MLP neurons of a small language model. Each row is named by its layer, matrix (up: input weights; down: output weights) and neuron, and shows model dimensions 80-207. Each number is 500 + 40 x the weight over its row's rms, rounded and kept within 0 to 999. Numbers have three digits each.
Before each neuron's rows, "fires on" lists the tokens most often at its 100 highest values on Wikipedia text that the model never trained on.

fires on: " |", " Jr.", " Col", " J."
L3.up1011:406435551612496566475506567550512506452477464430488488473501540530421537538469437466473478461458537489465464524498440511514502526555514440404540520505525529523444585493470471479511489522380528451472499482494452435455497493471549466549496451569523563510465496521514503533531517499502437502470559465510571469532546520482505498513501511506470525415419516540536512528520439541491457458544
L3.down1011:466514542462548608433516473519557452499466532493486518495554425572460525506549539476473488482509502488525540517472483487534540549569473506453517480442453480514512479475497516538427503537497476562420465496478489515482521476465493564542524523496487476535478533487456496487475509504507485415599513448467552423505526506484493518587474446569524502480478528474530521584553461483532438479532

fires on: " John", " Car", " ch", " Jack", " Smith", " \""
L3.up631:513469526564510495478484490566560535485533495525523540522452444526469472507502509552586519447489530468479560554532436463540508454547526520533531454521529487489477439467588485570459455484510526477480480477499455508438471451448502502529471566468530507485462593505573536518536410488493559546468456453536571470509504464484530488415538493489499530491536523543430546521500490546498538479546
L3.down631:494484493505483451522495527474439510515462500505467537463502534472523582529506494443493507537471524548494493462468547502470467530444489473450456567290472557503502592550463537441527570468516510532517477499515547512558510517520510502481549448497486472520519439460443471492463506510496444458573529486440478489465482481473502524550431495462482517544468472522554497531509495477503461512488

fires on: " |", "-", "|", " –", " ;"
L9.up524:460553465462458545520536504496513504560450471455479555508555486521505554547513526497509417417490618455522496514520532452479465559494559485488462428489468502487503590565511516580443480493475464497493495452457469459525454486539491451519451530508558519501399562488517512512467423517543559460510537478496498488463497480471534441467536467516517483549537458484506505462511528531494471473518
L9.down524:498512532449359485497451449581498480469528557473529504523549470549494497534486495432445536405478524546487451512502475531526533473540457406507496536590512481465505542504473535504453529467531464517543482510494549460453525458492503510481486496483488510552510471425503433558542553555519506522462430527515493474505509460488543473535498434575511532491478401547586512430535498527465433400466

fires on: "-", "ro", "==", "est", " dist"
L6.up522:462506550576510473484553508571527452491558604433492460474519470540467535481564487487451509445500541477581459535484431516570510468523472498473521431456528521519503512523446484488593455509528496467382470531452498542486439561477443513485513538539425484492476576523523580481456422455611506498480493502518529499481562528545508475493520476479474461542475577522528465477507489529529465454475
L6.down522:561434452437480517480492436535569470470507492545485478550482490477498521503487531571523464491514530493416492473477537487481502523469562573506418490574508449538525490518547562456435517623504529500546510420472466508553533489498471427444533529436524499522537482547491439519563530497531459471466539532503449513533541497421472555602486516508589528521540621461478502505525509446443534507511

fires on: " \"", "-"
L3.up906:530472542545425388494451442519538513440439494522522535513425477475518547531511501508543554463403500536564507561509510520542488470450485504455490465518444485476507534472541539544564500569493505502504524486549420592497484450469537508570504526433414508460524546488502547546502491479596489555478502495467484525508531449485509503469485453570480460479513518486456451468589495584442526507508
L3.down906:417510477491503552536518582490474516557571531511497511476553525492469529501496528494546500538583547465390445510503501458497535535470491497514508536393478532531473468535473460451447519455500490479526450490405500456510487504556511498494498520523534525491491485469499497463504536520357521470524500491521501476475497535486452484579505514429486536570469477546516508514394474393491404470479

fires on: "–", " and", " &", "-", "'", "'s"
L5.up239:479514446516478544542519504517501535452514535439539530554453503513460482549507440515479580506480503520524567562515471558499483456463507559436478497469510521470518413461456537468545460504514565543514531512417500512464508496460464478581504460523450515454542567553574520523524465455552491486486498561458543480553492467529497491409478538499529464485498546540465448522534537509503493438538
L5.down239:477484521497441536483543451479498529580542527471499482525535521546516525482516501584507477472404464570482489489484547576510448500540469502485497494545490455503496500517520498501426521500495489551510477497528539547438505422491481559452534535541531510484493479411501522515456525484545508435535500504519467598481498511509558464550531494529528502532511513441477495519481520511457498469535

fires on: " this", "′", " much", "out", " condition"
L3.up320:500480527481556483544444427508483491461419453553469480500484487415460495492473510512476526514520487536536484450490501535532452545376534521441455443498561521485461565445495526472450493443532501471400549507506450548503532517522457484549618444494448545448486511502492596453512507520593479528559516446514413540475494448546452596550524543453548476626497482573508519500502508545582513542558
L3.down320:487475462490516523456518541483465458521577539430557525517517555586514493499510508506470454478515487493416467523503507494516547465501479471561523544373451474447509449533523501505542501508521536500589473553513532506482517524461512541441457475505527458524471521510476430531543507527442482450432462534452523488473525563429474437487471488522481549421507506441477513519479477485472474443415

fires on: " hold", " other", "ary", "ar", "ition", " term"
L3.up724:461422431497451513484480489483569549567463447557519503519507511474489497510462445498579530451525510451491541507536542538517416487496584498474506470500517495418487507478564503541338462537525540458498501444473432483474590478495545446439485501490562532515476523474474452416496504494534462524596505425514488414505520471553502471465518532505562478524552437499494498536477541532425459432564
L3.down724:534567526493513487523528517488436508472546475495465485471524489510538546431517532472405458546486512499503486453473487428496601557519408461519512552434505544617536460517430503458656525474480511509541550523528553478514445559505448519569516490517458480491519454515566541564532491488509512459420488610470506557538500509504522518490460482492457514496464568510484485484526451442512548558438

fires on: " e", " 1,", " T", "i", " E"
L3.up680:474483487458445530523534472515451531472546495472548556519445525553487469437524488570486456495462550492523602481551530483571428531452559437492411494538513550494581500528558539443505473480466540499533459515496460524583463441494462418525490535393493550450509539485488572545457498498522503509516431586521535451546560429518481476486478476489437496539494525499526485521533503437555547490496
L3.down680:501481580449445483466454502461474525461478441417483519507501462529477515590553498437539550510489477449461452502455431500504619497505480484523466496380503513495514546553513497458499489518512564473471529489462613453520530490479477569520495453517509560504500451520435503510545507512520463547461493505481469469555442521447432514475537524516533488495440417498498449556445500473518523515503

fires on: " pro", " ===", " St.", " Pro", " St"
L3.up214:560457579494441482511477466478528536467508537497516485548429404534526481562438493505468507499485459477465576510559550429489526462476511509522515520517516548465517575482541441533493536484459523447525450505428466486475515502503499495484581417497562474476435485509486454447482475494515512554467491448573474496484513454523451520493483496563468561498528513508462625456558533536514530473501
L3.down214:445509438500499556604542465490456538477513515467429552492549549446483562460470551461456463497520541466493561505486500555504506566516499527546464541433500500520486469510512492527533403503584466567491513488499538577485472528462483469502503426559487526503534483477531549508518548543482498451498439501422512503466494591498469466507427501486538480483498555462513456500447475443488506504520

fires on: "in", "ing", " New", "ung"
L5.up404:569506533499474472472453513490568547486490499560529494499527452476532479493476585523524521474452575556495546547604531516446544556528509523522528449505477595457570467490524473541568508500392536536551473486468489542495502451479495426478491498563504481477489512565475511429501496506531515529570489484525466506487442510509517496442571473481585464469470483555456491496563495459549546488547
L5.down404:436487484481507480501564483496475456564452447506449433456471531483491489507539457421487474530590482530535517498460513474580450473456496469432499453422556462526393510483470523498520501535528463535418521480467510452556496552518491552506573498526466515542534499458527435509420485516538516536471449543509501505500612489503435538532448540545413526463546514484528488574480477504453515525499

fires on: " D", " C", "ne", "on", "ia", "OR"
L9.up848:520494488485472466524456482517489538493476435451571533464549519532459502451505454537453508415457441503480458472466477542471456473497488502435495440479511504464482501576532518497473449511469501558389439495543459508491443503485453479555433476459467543456514430596512497569436472481511529518491516452509530531507485502498477476470562472559482547440592503493519493441471560543440514485502
L9.down848:474465504474494536529506550533537533472554496471500514517508510483498468555487458494543483490501602514583541464540456500468526508581471442495534533549520546468445507514501470541498546549475485479589481546446518532423539499519498471484495506418445408494517556474421503539520469475516518537436493460462477515543461456494542556571460515532556502481507485499465516479533460472507496472517

fires on: " (", "-", " A", "y", " sc", "ay"
L6.up624:522539534538468485465499497449534542495495553529503509524483493512522429509496469532561550479478539495571594534511490445512463474474555477473520495471509505436537453460509547562520463597555458499438485485464458508494487495476420481533422505530522454531518538559554500502463395510548449532502527460527487417548462451504418471460544397579542537471453508533432443500497524584477580462566
L6.down624:561496465515566518593476469536519515554520491539489541474479487499471433515469516530399503502494514509471435468489463509512555436456449491573509507528433496513522462498515470494512563562424422588497495539447483523486478460498544522510495506490419581467498513506533541483499551515520507461507484511392442569521512528422566521546445534461439467489490456492526546392485527481477449527532

fires on: " music", " Act", " film", " Music", " Film", "s"
L6.up671:499524536538500592478566556446455499472506449432486525518526553547472515416539542482514523472446468457576564534503425553519434490502510508494442430469486496478483574506477521525521491534423538529485492496528452565537525543455477474512440465547491548463483478516564517524461489466483473535497519493490531541493473470499503506442469514441531442476413520501471560541466478535461607454474
L6.down671:450444488497560522499428482465460565531496458504521532534510427476488493537552565510488468520505458537496467481561501466457587466507456536431497541522524498513474482535571506453526469493533553435569591476481472399558462435571497585548527438511485440537493490540502517513483499521553479509548522453488474539507538506473535462572555469533510511447529491476486504499491525403374472505520

fires on: " |", "|"
L3.up738:442475550545488513417489528545500458435513464478469468445515528515481501506473564456424482459445521499511478517498381523511496545540486466385600484494527504533475552472476537530515514513450508398500484491473461475506489543515498511497519527484549438501446482560539526553579495495510516501564522449477634417459537483537473471505512495504444476483432521512486533522611500493503496482527
L3.down738:432476547432490563508509510525517457506478515540462499483502474573438523457569502450464446450510539545524555472479492468555477556550509500405568505421455452489543443484503524543430521588490527592500501487474560492505476422429488500545454496537513514465454500482525463527484493498503486474597563475518548422521547491556521465556482489474520479510452522471496517547578480544479460437529

fires on: ":", " 200", "|", "{", " 201", "12"
L5.up595:460458535480492454548436506492490449494532509460481466524519490471502514564518491467440500537426501512474535504497479524509460606571526470435499504503552505463461549484519545501521535436494500447520562519565506485508501480553462545534519531462437536485468481459547588539558453492508542588496580530512477456487529468482508480494505505491468542453439506537479508518556508533479517486492
L5.down595:498487515484499484495522514495518560524435511484505482505514508484477561503592508600454499444506514526537495570461494519478548496484457429444592479555503516489433474462483465501478531513469524512484483511514499413506453500387537554436505477517541441484462514476474482536526493490474555464503622501509554458520581441558480523547470491529508464560465501495483476459500516512510442472503

fires on: "f", " well", "g", "-f", "ick"
L7.up941:517548527538464539542486398552434536505559502474549533506524497566476488571535482464435518482494512484508443546533494437538522493553510487486468501483527541514568521484471500488449440494430505525513453479458557568502479470481515505464457479498516515462431586426457462431485488486514474474536466510492457563494562416544527504530489496526539539554514503541449422467526472516388506441558
L7.down941:519563486425485470468551565422557511486470471493443379476470513546526491485563483533465469529498434520548486492513566605556435531475518528518594502425537469538547476489492564464541533468448483530500487465525514452456508514494555467521495511519588508487536454490458449554438502482515509467504521505518579530424481495511465501527483497493474474497448494511507527474554464444494480530567

fires on: " |", " at", "and", " of"
L9.up573:469506473472562499534463514531461547492500439482564501498499464436556519478491549528486468455475506454405468549518425487515484460543552522546490473497501523471522507505581476495558427471458479463471509501499460468431518569548522507478471445512523456455463520477537515527492461507500563543541582570545446539534474447514511543555521530460468527518510438525505489522537456469497558507501
L9.down573:488551503530421424501465494549500565497486508476527561501535480533506526523502493453538522515512488424561487417564502549554547528499528500431492520602493517470492548423483513479550587449487479493511538503489482473444489459412466456476599508494521498519517493460501535462483506517549441470451440462370570429490442541504543485407510527514508442426487436564550480529534531460493476479495

fires on: " Ar", " ar", " le", " St", " ele"
L3.up917:467429397504494417437474535522544503499529480598547531463523455500478582584483431493506491457528566476519606455525498539572476534456518560464479484501489408433486481491573527526447500452507511483519495469534440528442514462499500514476493403498562510474507541574490558474516456483502519503534545459549432443502539486550458472378487487470530462496512541508525516503547473500519520456432
L3.down917:463544515513549551506533482449477561455457459501451531505491568484470485489514524518527492559471479524500530516469504505495463498508520527510463497314516547576535536509509519442531561475466494468506505466486527565577599538466536473511545488469510520519513501463565448534503529495517478479421439508483544482455456545455502550540521539519475574481459487447517515540493443507472501512472

fires on: "-", "–", "ource", "e"
L6.up448:509566488542477549542518524418525515486461507459535488485508443450464476407491509529558459424417461442563506507519516544494470490586486532587449477477521509527431491507477554527532501538486468542460519518465475477510374477534526489544499487458502456470568552513530561467481506478509502498513565511620441585493493453455573487498542488455522469437433463508480526539483443562468532502412
L6.down448:462461501403552473480596483506401498477492462550469494463504526507496502500448498500487487457497490530497498563523516586489439484554558481421489524545530498471475492509424521546493539508547446486547491474525518447497492495541510494528509434513422527492489505549500460525541467500488517614480486446489522496524512502560517451503529522554472497553543519533490496461492485542524458526576

fires on: "t", "ly", " band", " cont"
L7.up545:532500545507517517474473467553487440487477533515483526540551560449488477505487530563438565534458522474519560530552500554489521497494562550454526482488461498561559562488553496536540504531517499492511457530556476504569483439525439507524473521403492517398454440491506472508488450496557529501547548496555486402507551455483431536499466471500475591491499538477512524449483526502470554530584
L7.down545:539496531470492545476517410507490512477508424484504506461475505531522523471484473479495535477410499509517481485488510492532549536489510468486496483645484448561511491516507519501547506494508515533467427474482463550484457444476476539399536518471557557514589505504531557525539508493476501491523484497525508500479434487509514483539476543493568483549471498502525522446498509493536521474494

fires on: " even", " other", "og", " such", " B", " where"
L3.up781:497470467494449492538462481481606551427499553547596538530509465522476501574469461560612505472540548561487541511502497530445564495453490511474457479521497507407546388485565484538501390504507545540502476533462552498404555452519495476380604464513544521545501485522465524482602459500487542517544542468527459438551474528480499542454512483521586462463482428511479480484504495495545507532532
L3.down781:485510548518565474503548518533420493531443438481432503478533545422529492465559544488472515526494526397446443485466515473556436488524478530536505512462489492583449568503446492476548574479453462456496536500519459503529441502520493528545496543448440521411514536470598491508446508482546446464509425535503550577421505493522437485539433521425474514510575541465527487481454509517486551502476

fires on: "th", "ut", "ult", "n", "im", "z"
L6.up124:557480506473462483477537512603459461484497492496476531464457523533517521531462514555496570510501479504471558520600581483610451458460527569457455443472474460500488546474536555465544401492466513515499505491548448566475461474511453514461475475490537499564516483484526451497518485450480470515528473526515507512530518554559466572508556506499430536441543471553473535490482449549433590487557
L6.down124:505456511513529530486526559438488432487530517403533476506434490449443471440455503505491493525467465511544487528486469493424526506533454463509520519574511521464487562472444442467522567473529455503465494566464539441492556543480516452571551563542590451538437477532483480492479475562504451408496516455531500461506506468478545456515403564469571426504505509486588484412487550558473472506567

fires on: "ing", "et", "es", "on", "an", "ose"
L7.up344:556544474514506548473455541490497457472473426491547521528488512524432479501555537462489451511512537496536456495544497581553500481481492530508511462460445608522480524511509516430517528488428536457548512477466473451520523434526507492506516558544462500516506520508485531425465505499494582476553575552519532437468493463561550473490479471484492451483484513553449511475502412549538573509501
L7.down344:463473510530509481506497542444467417482468455490483549479577504536527462528444446519489511589505494456445503436478440431510485484497496486479469493490467528557522573532455493504471558546574505520504446505511510509433497561567544533486488483531486527522499559515428513493546487471456520562481480445486498551563507492452526559523564500470497586600485491488474571593503545525449549494539

fires on: " \"", " Smith", " God"
L3.up57:502482464556498473515518447467522473478430495533527531490458504528484510474486476506504488438468523624497513569532495526469464467452486581514546498531461452510538424458555452520547421557511521498498504478533466478517498508502540511485502538533499572475516560484563551531489531471537489496518512447520528509513527456497535489482570396560557469467502541494432483545532486561540548476505
L3.down57:499507499443527484494496527534465521498553512439482504460502489465477521530545514502556498549520476460500492479491485480508544534481516499456474556367501541482446585533459527487459533450486490554501457509486518565540491476511481493527538489479503453518487488508419478534483456525440541470509517463530486498476466522488503489516436584434471505533466467481560516484459474478474405457514

fires on: " of", "ig", "ast", "and", "or", "ric"
L7.up145:635507497485507468505492426528537548521523509499547446502578477464522473478454426521470503530412460512530477563533527491568476444517516490534532413459581533513562443452518475487511488454504520563443459497498552487443517506529442484427533477492486497468529501456511481486487487493519565520445493567578485456434463449541455520488490470502478530465547486472493473545520499488516545515494
L7.down145:513565568514444459551545475518502555472465545508577535493492479524492575484575482485481524536493504482472481436540476478523498533454514466535487569477503500482445494460569546493574476452451464494397457489530441440543436523543512498485548450488513576548456496549565528438458525519566473526468521427530600614476522505501481560508549422544447492505496539504506484475450529458555506459483

fires on: " and", "or", " |", " or", " to", "N"
L7.up219:438464497496473488478453519483531417546572486482527530480524468468517545554464467445499484464501452564587510550592537514505463535467479464538482492493499532474489549475492500509436542511521472506547518479511543528550455523554507417506572470470470478529601579551478533522533471472503516436406457419541502431470532462506469517416471584493564474526544492529526552407466604549479535506501
L7.down219:472549552454576575473493486487529465545466498568502528506454383528518441509483481502556505551515530494532595522521523499447517453481521503471481503506591475443486461460473489522490452490523437471496494402521492517557484487532493496487446444571493583504448487454465493522496514467468504471507489518444540574506519456496588543507435522574446450468499579443485467562556493510497521578448

fires on: "\n", "th", "-"
L5.up406:550482530567406459427552447461521476519373484509481524575460468532478521493560473479538524495448450509544511469509506449545445487532548491540556494483450515461468503534492509533469459483463521544522465418577496460503469555477528494506534502590551556519553553450491494514542442571483572474589454510493436453501500509526456500428557522510484485482470480513461483449480544524463501491512
L5.down406:527535550521524497460533553515539546466508528564458447550516483477529514448497492500598433512465475534559517447524546483479513443425477483556458483555541419540480523502497474501437476486471558499430542490509530548497539476490452559492587530431454432490458495556457447565495472454548523501478503571525479525526466512503542556556485435506475499525541505520490523550518511506496477492460

fires on: "-", "1"
L5.up44:480543469589444566541568481496541563524604486390460459494473499570518517466527403520500493532493530444543522571462480544525495410519500563513547494483528475435449456484450583493578452545483639510479435543458491479523423543465517514498456502516506464473524525537567470467525506537486492548461530533508477485498492483522544438453506455541488439532420551520483462483488467558506478535450
L5.down44:517526522440537534578484480548506502509513495496536527565505524461417558457497457515570472512465515447454557481509540534494492427537522491539457502484467494486560527548543487495547487499430500476557428526537477578477465486484558518452473523546473497460460568539431537558448418523530528505484495412518484550504522546444502468522555479446545507517540466536491483456548470540493496480519

fires on: "ing", "es", "uss", " Des", "ribut", "ers"
L6.up613:615487505486547526528415431574481496522481489502543518532482506488489524488460487483429486483506543559514535485477497500502479526464527467583518507471486599522559439465513458408476507437532492427498546450450411507513530452520508510516503516515460461446435484569530521454449540505431472481529558506429481481466585514514526508501521497447477501461520527482457482534534427485476506510498
L6.down613:466490521543530500629505466571486467526541469558508501563481530445534460510443510514507509491471555507473510475428506529511526497551504459493500458551536458485519589446555529541450515413522506481450513534371444595502482558487577467483508445442519420509531564441516431481482493459510539518496509508585512565530558512491457528508508502501473515536484513486540573546542565495535533491511

fires on: " music", " \"I", " who", " \"", " \"W"
L3.up116:485439457507524496485499536495570567462507478535550538487438543530469465482454492513506512489579512478569489504493464469484454495383516501465498531525448501524504462500565484503515398520456509526452428431537484495470485501459449435581447550445505546476458552552527526454475526418522499503485520416474524491477543453545521497450567438551488526514511504535462534507511512553530558510557
L3.down116:514470502491537515510497486477428464526485532456444492498493495477492550513555491510452511516407436532404512460528510491540516509511465477505477499288469541525479530506527491444488520477544483500536537517471534511524603515499500547494486537534529501519491442464487522533570450557429498516518540562565498513537483523471505507513431505481508503522497478478520509471444462438508450528477

fires on: " of", "k", "ph", " from"
L7.up970:454515538443472469503423488525488591472520497576539511459570457504496488440455489566504504496481486571477451525519461519516477439558491529511538428483519442494608427464480506479474506580475610598524491444553480420510475477545486505442491534551535504507470528473523539490543531459569523454520579506484510490519457461517472567520575501499402498409424516553525531555492549470567529542531
L7.down970:553511606479587439549502472493498492525531453539549528455398411509536469535483599426546542517552468469555501427516448533504466532512449486506464506492485514481508501514582471490499523451588516460519453458456526533472477457451442415557550458472485467511543457444483630456494487489402427573566521543456505496488519489504508479605533503491517480525476449466478435529589518529508475462460

fires on: "oub", "un", "|---|---|---|---|---|", "man", " Mus", " important"
L3.up74:571517534524587498491528478512499511482525445541545490420488495527474450518527494444536501618510450469487465522446433514514553455518542497483514498505497506492471505495470550492487504458450506501470522531437434532487556505354552499487546482464426545543499515542511537502493492482493575507401495532536544401465534478498567542508490549462427577569504508471508561541487535485496545546488
L3.down74:477504508488487526581504517498501480532459543460442527616511520476539550493494494510480502395557509510509557496585525522445412493484456475491519510376454502510506499502583493461517493538582504553525491509496544470466525427524479539492476498445550492559525487469532464525479438520480492490614522434473499577442427469492499472485468503522519517452513489467526485505508450525472508502518

fires on: " |", ";", " as", " 8", " was", " is"
L3.up20:450453459540430488518426552439466528455518464551486531541494477514508489540471506511483437547426526471480531493483492531511475530537514466476562540494515487428489596507482531566523496507477541417504439466454521489486498564501530551483446521525538502499498483516532499603532444522543524477536548481482502559540504502488506456398546549529513453514470496503503499544587571592583493524531
L3.down20:517531525473475505393460487512462544478458456508452514459565541543485535596491457494459538506507531472486600518430398512524535528521518508450515538457475514520539547549529511523509514439472505530468478482513484484461496514479464527505551579530533571510461498483574499529397490507551514527512482486492518471483481531456583562552430529524498517473366556449537506481530452565522468517503

fires on: "cl", "===", " ==", " Pro", " ===", "=="
L3.up276:535545571518522416462480486467581519535472550514501448524485457504531419538490590481502456442543525452484552532473396492443552531463495495513571550485551452527524445499451478460459506524511562524438454509462569513445483555493514504519465515481528465481529534462524454562465445491488467521557466546536462481482480464552491458537474455489463560453499512487405537467539569482549553451469
L3.down276:480527448493469536531485488450465523497493521471527538483518444506485487437472504486478488547522447508467460497502470538516538459427493517497521550341453499497478457507481536554496454487487467506505466471505569573523510520433509532519571466499427421512473489498511557460518491536460490491443515528550446492498464508518528510490510496483529491547506505497536494514519534483533488618487

fires on: " ", "in", "ro", " fre", "-", " ra"
L9.up449:521467463516562477501529421485542546490469514447493484422426489481490517506493484461522502458508476490415499462548432473509513496480510513426501500459492479537438497516526468488525534506433528472507468438454431453464455497550428441543530544526496537437581584526558518531473445433543450536570546534489525548509441484528551468504509503533521454495552535513497473484476566552482478484524
L9.down449:463443502477458493523499480559535522519485468590456548400585495557440571464536518557514444431448494534459596420477508485496473544491547580510507469399494512532508450497489528515464490511510434500568502506521551528520510565524493494457555433482469527550575561501448446491471473473512572507540490530512516463484569486476480495500480526444465507463466542551505534524460402431510565559457

fires on: "-", " A", " or", ","
L6.up28:506514536515465512449482468468499535474538536485540545557524574551422473548440439581491499465501525525594562543511433502540477489530500480520478480490546534468525477477544468559540531515477512542467504501524446547487419450521472475508451502496488466486559510503474519502542415505543473552485473467500465490480502494469532441375473456548529509474488513546455488419480555508498536414460
L6.down28:438502458438569511510482491532501490522470459494551516534539454429541451459464555433514436536534505446473492490568450535505513513504441507500456499566463527491541556528478489547442602529462536599521517458520463536459458500441543497525507487495472543508487525547527469471500479491578448498474570553455482475579463482476542433567456446501512495500552446569498538485508453532494446533540

fires on: ";", ");", " |", " is"
L3.up308:457462450548565480450465550458470502541493549520507465534469358457484493484442535508521531524443544516478521497469453582561424491558497444466541553500475450502559565506495521567504439466549553425495500491445524534474515404512534543504475521459500468493456492547512507555504488502496517546568508457572526484451486465506518462506528463590499506454421529505475514578594469501545474508499
L3.down308:469613440434484560495433475442523540519469508535539510503469532521420493493408516478467542467492501504476534539484481538465503491532504542495501565472498517523501484483425534511481509506527451510497509489456533580581540487472528508552459529550478488515488463495459495457475510538478489511519470481465547482474493566478552556492457469445434529471437517427459503450600444453476450596467

fires on: " |", " Team"
L5.up8:454484567479479477517429456534497476497605476515534519501466534463519430542479509468446479533480588554587521496535405529507455519568485478441465463482555457518530565475526508574500481504523486472451543502574522482540478451493466441538477569523520574477481523558518540587543533453573444535544529456447543447466481467465502503418491462508520466464444486494466485519554560504508510499475
L5.down8:477395525494499558526480513575465437523523526543457461490518485518524476475558522558477445460498514579523544493450532477530481526523499493386437495481481405500469516483528470425525526490506505591514567523579517493510415444492515530443468499508467491506474500475476502483505466497435542476550538471458506411478594453556466492500504530542389462558482498496466452511492573567517559451581

fires on: "\n", "in", " ", "un"
L7.up407:541562538534516535578495458506490494466458549453546515442549517490498474410542444493522486418449546484475518464530527507485546532561528485485528482453535549466536522455469524403504505505438571527518476488496473475480464544534486465548567499431522526479539517437544548523528530511516493418510509532487538525507515455483535512525457491500510415467489500471474486514575561501493538494560
L7.down407:493551573398479429474501519515563536477466468522465567479474429592562514452522489461516467442515506509502506514485480475559580485480550492515473516514449480567472483521464518578411551521565541507532493504460491477460569474549426530527498507541414494526586575477566463544495446540456564502513448537531487498469488480478467531558549557538541502486437488474463516491510530463502484507465

fires on: "od", "ew", "ru", "A", "F"
L5.up768:589581483577482499503546506521531482448529561492517447482542461490460514458494526492536512435510462443501458560532389554539462556502465579511505533457520523452484501502503498560526488509491456443465467460532522504530447486504497472470471520486473527500572497599496518435525522499554544516487457511431510535424491476512445467486519497451497480457612518521501528522547505579505488475539
L5.down768:525514412534478465500465494515470479513555523490507516475580541509532428513515483462488478545464511503446480546493533490505575496548552465433470468467533479479440492501467494461496439524443523470506550494516543466534493507536460550501465450487537516595504526468452425411460552507563518485502511492514493436413576461499535444459479451484480511502498493470467455568488463477552442471506

fires on: "-", " ", "\"", " G"
L6.up555:522463495516442586468558522455477561406499521466537471451490456542478564507449504481435522459467537495534490506522514544463499538493485498485568466481467520450472574460531649559494452509524608522497463511464421556473468520469448481514393514520509519508509486501485562533551455470476500475537489522462551441536533532537495515443506461503447487502418477503454456496460530504462461544521
L6.down555:489484441480506528558502591518541439547450518510454564533544489548507458508522435492533513542522491444546553460509452422579505504497513506527508525430503490518520460538397480496497515440443452500518528515542550424539493492505453436469485471490424525505509481506484475497435498526604491452507493469471485495520560477499501456491498518421512448518528496486484500513518415474530590549486

fires on: " G", " C", " D", " W", "G", "-M"
L9.up830:449453582488473554560482481536575493488540520481502563524468524546442511454476443529491567545446506482529515524554515532475480492474448457508528522467472518451599534562476455562494466511572519505504533541477461527418517436465498527531489536469529586522512459553519459469454424501525500493506498476524475536548533397474472476487511458481523468568523451514547451503473532519493539460487
L9.down830:449405449545549481454458480536550503493529559541522563521450522435483471479485518525523567510543538511543530490495501510432544593516505452519503531509540400501446460463516528532569488517478432472530471518501523471442499525528459552525545470442473461486463520532445540532489429565548556526509474524517551503568443478565498467557496516485511520484507557405518478507486556475562552416534

fires on: "ish", " British", " large", " French", " Spanish", " my"
L6.up1020:563494526505536522486440561548480537476508515473550466548463525623423485546431519492486489426466503573501455585483521531542515458521479533550509497505473493517505523533485462534503483533427543454473534496500479481465526447440499441528477463484458456459445474531502419479545461471576528579450464499543489460465529480512540493461534488496519494493515572508492549470484500519447541460532
L6.down1020:492498455466454437514543483496542503522469531495462499464512432466553498454568473518486422505571497479463536480480482466429638576459512511477521510666511502451479450451460535529516532513524529539443538487496378454447525558528520536475461462512498456475509560485529553485460555518494472544454482476479546531513583469496488553457517517500498472496469534478555527516539530499521480520486

fires on: "th", "ass", "ick"
L6.up494:549526509527475501422556504522409541554440489489481539495463440511432523539534536465547500553493497505471449556560526456501456490561598480544532486480482463486488528475510491493498512535470524541512526458547459526494455511496486456450480578576501481490462586538519522472491526488515581512461454549530567519471516456533516505459504516465421458536501530501512494500536481520457552536430
L6.down494:481435503512539451512525543459453583488451469485434506570502529443484448484470460466545498548497470485526458539454505496455540501523474441522546531633538495510477445471439512479477543532508476558533465507554477496524529586561461399530500485513521496503486459479423434557519437535481526560550508422500530491491530526452469499531409466438535534511496491475555523505453553538528482450563